From a checkpoint of a small transformer trained on Wikipedia: no biases in attention or MLP.
MLP neurons of a small language model. Each row is named by its layer, matrix (down: output weights) and neuron, and shows model dimensions 149-297. Each number is 128 + 32 x the weight over its row's rms, rounded and kept within 0 to 255. Numbers have three digits each.
A block is one neuron, or neurons of one layer that tend to fire together. After each block is what it responds to, as a language model described it from the Wikipedia text at the highest values.

L6.down324:115150154099145134148101180197178137136118160104155178125166180118120110203119092071135151149127137074115103137133106105164148121116084114097172094135169092093179152123114130200095173134158178144158121136085145137139092168118114182138199086171169156131110137169087129134127075091139150211190155170163119144122119100158093117169169106143118139125137096150188130237126196122137140159097135175109125189142127211106212123131182099168160083141151161123
Responds to: Final type nouns closing a named place or venue, often after at or in, such as Tower, Park, Country Club, High School, Chapel.

L3.down981:138142129174114158052146166076116137129120133165117098105144092157114084072161112107147140083134141115130152098143116013140171128092106177088109118069134150096113142170120086079168104082093117168145121127145156123147127150174092141123194134142162150122123140147117103107159088130089139089068069152084115098187100144079174149134144100106146125188141111150067162144201137065116192096113189166098131163184138123153140149152084112155128157154125100142
L3.down2053:138150140111104087105164159147112162114120112130099136107100094184094159096095100120144189152162127175103122127132122073103055125192145164161162145039130127125153120130096119085139134095129181150111102165142173136112102091110150125144119091117144153124178100130186131148159160172108147137121134098149072145194115119109133165121127153134197126133119140129096152076137065109084147136121093116155107125135100134090132112173149102097110122158119133171
L3.down2118:123177146149097139131152093158102137162119160162135108142138121192090112090110113136145176079130175122195154118136142135111116111096125102121122106087139124138128119145154170145117102137147130207140158125191142131138111115152106135091176129146166147098130120143093118104175123174093095138117094133120102073140170145078175110156151097133175101184172114130057142102128113121082188180066141185145124165146133103101136119148098155106109144154128163196
L3.down2259:167183117139095158076173157097203082112125157143101140102196093163127129117132140129135159138146149150150153105122130127146139074167091107169139117095136146102172138144156069056124131139118152129173101133119153106072086143131184073111099116117178108099107150192172104120178124179138204125118145161098094127123139127121118099140130084141166093167070102136114105123170086135098127095172085096152128119153167120123161104163078051091139152137190117151
Responds to: Final token of country, city or region names, often in tables or lists, e.g. Icel-and, New York, Hawai-i, Winnip-eg; also possessive 's after countries.

L5.down477:151074064140111131130093119015138152089140142119117092173120132158148163144139100093128110070094124124120131094101119114124127074170123134155155121075087150102089112163152134137133177102153131157148187126125147157146140128126131130149094189135108167154141120183118159143074079188127152105121146124113106166155103123102108129096141064127085133161119122078103052172084129105113194103102105121156124113093065132150153139100156146137157196128157150172
L5.down1468:073169106098104085156109093135042099150105130116172129168157131153162082167164118178123138141134204191130149121113133143156164116125088148104083157156052103110193131143137148125176166083129157126124160130086101086122169080179190128144171134174144117099137146119118121120099148094099122096167110104160145120167118097142083156115079164156146096097146134096084140176155129126118128161161094108079159112116075143174170187156108132106123102163123134099
L5.down1827:132095051109126157140097161158089178089080067172155133091074170081156161126085143118125171129147111049122123135128176091121175075085130177023154094127088111112163111078103100148120125124134107133142119065167128119187107164150079150217186135129142108120079146166138100083096131112186126167134122020142147127049127122127082097101158139093126041113146091162129108196119106121116159148122136091146114139090098102149109151081168118131170164162122135126
L5.down1903:152149116100176135144090150102132099104082120106160123082111121151150159097140128132136115141103114124099118142106173199121104096080137116192119191099089065160104109095104156109125153137188147150150128065061108110151175150089127150098194117159099089132051186118142114144160173172118138176135121119163051108112125136076116130109154094139111182106081086182134147147119172142163135156084101078164106173099128171131165180137116110145113117150131114130
Responds to: Tokens inside names of countries or broad regions after "in/across/throughout the", e.g. U.S., United States, Middle East, Arab world, Norway.

L5.down702:168090144126119139137135120139112118105104111153122175100165125124136141139133154128136187178092097127097149141168152096098137164139123116110167145134134167141156102102179092096126123157154141097161108128147128093149155085105118140144060164168182141141062111104136120116124177156163125093120134156103143103147183105195111134105027187172132111086111152125147050087099000132154119114098115149124072104121136119071064115149158131117093069165135117037
L5.down1431:156093134133104128139132127140115126116104120149123178106162129125137146136136142127140189177086098130103153139178152090089135162140121124115155139139135171143150102109198090099129127154147138113153107125156127096147146084107123143146073161170183146134079111103123120120128166160158124097116140159102152101148178107217119132097017192172134099080126150129140037089107000130159110107090117148124061111115136107071059111144157125112101060164123117035
L5.down1529:151129113090100199142147110114135196195083153174070136129175161155136151114097080157167124122119200147156135158111131119123083138116113185150100057049163142144096193149131153136127104112107118137143088145121089038135094106124105123155143143176119119137083168179204084067119139091111194106128106100126093144151103139150115124135100121100090087086084157126117127118189161074161105197129124162106164129123147118052108142101141115094106149135049106164
L5.down2563:169095136126122120130127120140129120102101121151133178107160133122136139125141143121138186177094106131096152144184149094108134168137118126125160127145138165129159099105191079101117123151147140097154118128164140114151144080101113145147059155167196148149061102103137120110121177160154129101108121173110146093153184100198120131091032192174123101075121143131152045083099000125159114111108117156115053092116144105082086119139155118116094080167120113031
Responds to: Pipe cell separators in wikitext stat tables (especially after number cells) and the slash between paired coordinate formats, e.g. "2 | 5", "W / 44.37".

L3.down299:131124112099112120147139146090164121133134127107082174117162133088133144124081134111152071134084111160135114121148139150138127110210167076075178046163142156116127133083099113151150130175129103141100162065122161140119171164150205152160097165165122118199162108096108139126156146092108109097121122138143114151024073118228166110129094175158189140171131145131178105086176196172120128044102089158080084149152115139110106151116129142130120096140147075146
L3.down657:086197122180148100224134129079088111100123086168146138044117085193168113109129173143188143089150114116078068078155095119157113140104138083139183089165161113123073149108094088107130083161106124102157069139118164122161067137119100097140123148091137143108170164082111100149096091104097093102144114135090146150111105131140171074179146093110166108091152156068116104154123120108156140159103133128122119069115179109116111135121113133128121171134171083095
L3.down1261:136161079145144149114152128143139088163139151107142136110152193139142128129161119202139160157108147119066109130097149187137126126174158086104160126059148132162125176121170146100159132126119166098115143133139147143088158118185102151147150127189172119135162131159130087081069139164175105142150176133139134095063153167126176053120119159129142122168111128118155121136153129090157164111110135156128161156087139155119092114102110112099108112141166113108
L3.down1321:084068155176109053079130048142143152110135127176175151102114169173117110110151104120115152203114124080106169194168107090080107155128125120081128116164145093054142137149110147100121090177060127049154182126179134164092109122149174114128107096062125137087134150169139083095117119191182109165136128129200105113143139042098127090135138152154116132120095110141099131135126110136133099161123078147105111143109187131102105140064128131097144187083153146080
Responds to: The slash between degree-minute-second and decimal forms in Wikipedia coordinates (…87°40′37″W / 34.80722); weaker on scattered word fragments and connectives like when, or.

L6.down199:088132115120152194121154186086123158111111096064117161097085148127081127079134121135175070152129118109163160168165151073114200117082103072105173135141071123110118100181165149173121090146166166124106167132144108155131149109113101116179132149126148135100103152093083184131135212117143133101153114112110125137187199108163159093162061107133106093145148107140125133136134155110101149087125158104078138149102108133133152153096092162171142154126155119097
Responds to: Tokens inside or finishing proper names of cities, regions and geographic or administrative places, often mid-word or before a comma, such as Winnip, Cape, County.

L6.down955:142138140158111165147107141105172164117152151137149130155163129172127102122181144168199137145094115151170064144133095102190169118138128158140171150134137030162066127103097191136170125155153118134185106156149126112094173149112094147091134140121084078134160131173122121128161104142145133116157132142111148116171133168082082137079202139146121158117101159151156118197168078093154142143154165145118068189147160166156152129099139188202120127143103191126
Responds to: Plural suffixes (-s, -es, -ers) closing a noun that heads the subject or a noun phrase, usually followed by of, are or were, as in squares of, roofs were, teeth are.

L6.down156:105175088119115151151080080128185141135159083141176126192135140205103123125113199116138122133110145131109080194100069098103106130085081189136170129129142136128084161117108165175145133158097146169140095102128090176052173106149143106076151133104137098098138155143135124171114146150082156164121080125107079135112107154102154092143147115121145123113148126148087202139184052155115144143118171155109137088137167170162172136156142107189167190103128097101
Responds to: Cell-separator pipes in Total or Career-total rows of sports and election tables, plus early tokens in formulaic article lead sentences, such as birth months, "species of", and "comedy".

L5.down687:118152142134107151150102140151092073135123153142169125109091156113073211136122094146125158099110076122177115126166112079194173086079183179142091149095119109134101150074093155114124135152103111173183113098075068188146166143138117178062121094161123112151112136122136054095061098088112137077141162130126136150150146082124163133099196160126156111167077127103124152149129105092176092116144164180144076119156167124146159079101133122151096149125102158091
L5.down711:121115140170182133182168139164168138179103117183175171139150133122103090086092111154163171117135108119129112148144112139130141103116162108170118196123080096161141085160141191081114156153085103096185110141131118165118136132144177114110144127137111116164170118108106066128117121204089091165133144162152136097127122124107145107117172164153157100192168109161118083095159108161125101093150094128095110088119089127102158149146131079142051060086103160154
L5.down2147:109129122157121127137136123152084147127139140110137151146152133129145181122175117128140187153122112071111109118114130110119100140121125088091127098175156101120124151137126186037174097105162095136143149175081124170157113128115107128149172151105068108148130130153143128113189149063123133135145125143157112048135142111114075078066150090134147100138108130136168088176130126094164129157116136150094136219175163083125060107134136155120124161094161171143
L5.down2420:150156140119130099134131114096130142146178125114082161109111128140146086107097181132119063126139145141166104124126151115072156108087155146069149150174130103163183078167129182104125133107046128093171152109124145181082103065147130103140099111139118120114225132169112089133162152105103126097197172132120133099182112140109117075132117137105098129133181168160163131085132113103175121120065106121148117096122124138127169109109142149152086146111108171122
Responds to: Word-final pieces that complete the head noun of a phrase, often a plural ending, just before of, and, or in: covers, beads, goals, members.

L3.down423:112116129035138137164166136148133096107157089155065126093131136128111150150176083047022137097154112163151161168084094140118157090084131134159098130087169156110090192077171209104135084061153161095141173155127079116141106112103108109119098084107119114159137149119099113085149107105117172134133130159104089142123131171139135084118175086150076104121186126123149109145092161098125161210150100154180139113168165086124134129114143097090124102160045107137
L3.down2205:167158066083104129152062088124151102133144131120128157141103124137109104142107092146119139099127076163115128161184150131104122095193134189135114087116142146086104155115149108097133140127113089137159193178177144080160113119161085124118150116149144068092148186150082148158086048156108116134066130179134104159149041175137132144140095070115090124192161123159105101078138135129136174138164041136160114080127174142139135126148138108110152185184149089085
L3.down2217:108168105127142124085123098087169102122171150098138146121151105108101129191172109111140087110097137108111202120093110084118154139110173101086095139129123101118135131110117115102117145073150123109100171113182139131164165092111156107157131078113173112163138069146115137079128131037111186155129127164189128183072117136128096150123142136103114148131141186167099128152144040121136142176110153153134114101130185168133116147133149127199137094153132177147
L3.down2532:132145184115134118147089154120162151120088107099124104146125160149089140152119075119130089128096190110147100186155102121091100151100156091105186148100115098059096166142101098160100141127128119123165081159106162092171095127128153210139112133117096146091141126133106157152072125107098109061052118104109128104115082076144127123137128104121105146100067167127122091134121139109105138089155160087093108140077137121145153111118083129145122123141143080152
Responds to: Function words and separators just before a named place, building or institution, such as table bars in historic-building lists, "town of", "located at", "the".

L3.down119:135169154111108140179185101154116140169105115083093139168181037099189147072090134132158174143134099115076165138105126137077148193085122102121114133171118098144170132197144105144123150145136172079078100159095137161112096080186111181101193097218176110122142077154144137175114124148123165137148071125170164135095195147194084070110123064122146091118147095156108152166089134124107103129125139119124131139202127129115150141147139112127145077072115164119
L3.down1109:144094112170091153110106164137050149125122120146130134102127136168029119138162076138133177114150130105141086153114090161141179138120154106129153142164179145082100169138074221082109090169153123178113132135164056160180082118112171129193164134111106157137126119180145125160182124140141134098176169113144141145139112117104096143139143092110106169173164100168105125112100030128119142132136119172123117136160149120121089120113115152163123155104113121144
L3.down1478:179123199079174109170121126127071119106109107175157075144200114133126134111108117182156123127103093128111096108190170115114171114108193120163150125167133139136128100072106125161126142117116159145187131159162076136170145106156138143069162126120159120122188091168134154162138106161127101156144077140093108129137150171159080146062175140153121141077165107105178118126109078122126180114068131119145156158171151118118115165116119133160095143091138170047
L3.down1606:152106148169111119136082129101110140124146116215089138125162124130088138206157090133184146108162161140118109189124085081157147109160081090128144151087113113180146139118111103177111131065127086168131134115088157134156107107090123205175217139146078133164130091152152088152144135123120129069125151184134151150188183092168132135119106058128108147145064145195211166072116169132188105100100133146157124143103149139099130162095140136133122149166110070094
Responds to: Plural noun tokens or final plural suffixes, usually before a modifier like of, in, from, with: categories, members, sculptors.

L5.down7:184126194095150134166175112146149135145082124121137132094104102097135156102137150092066132136156097164108091178116132172106148168086140140120090102119159132113127096103094150113104202171076163129160178066112140127113115143172138095095168120126160127105097043126089125089101105189074147149195175141112124135143133102122089143054130128156049106181144049104124156129096138072108190139132106123133182070181176098088138096127174078158107051114121127185
L5.down87:113120092148096145167123136180135161137131088126119086092102104127089114132203124106131185159143127089136097112185156147150158124104080172187108190100121122077196150113123255091122150114215094115106157078113091069149077130097147176158164049088119141155149095168145076097112120114142090122191157143126139139189122167087098089155168072155129090123074181144162102128124124111192172162137149148163137149116137122144132108136116125146160167139066152143
L5.down1631:065087098120160140182107129192130180067092131148099086150087106128119144119159115126099144169114137142115102094120093197135100205139136092162100116053164060143163129103112130129119171124185096109139149107096085117168065160146139146122159131105135169153165169142137166128144146091108117092110111111057109115175080115118124160145187107153126147133118120146157134149187207142125189160079173113112118131118167168141134093130145073133132154083119165164
L5.down2593:088158147081120140130089098097112147095138184119134148147058146174073170142138124110120143155143105059097144158139115117118108124151161085139112070105079134049134097109106172121169122108179098105098139157090101101101075155163099091114192133125079157109141149181100145079159139177117117111139148138158130159113162162110115133080127105160181154187108170158170109111143079083065164086146107125080092122118096098157195074125125115166162126154096150134
Responds to: Last token of a facility or event noun or verb just before "in/at" plus a location, e.g. depot in, store in, resides in.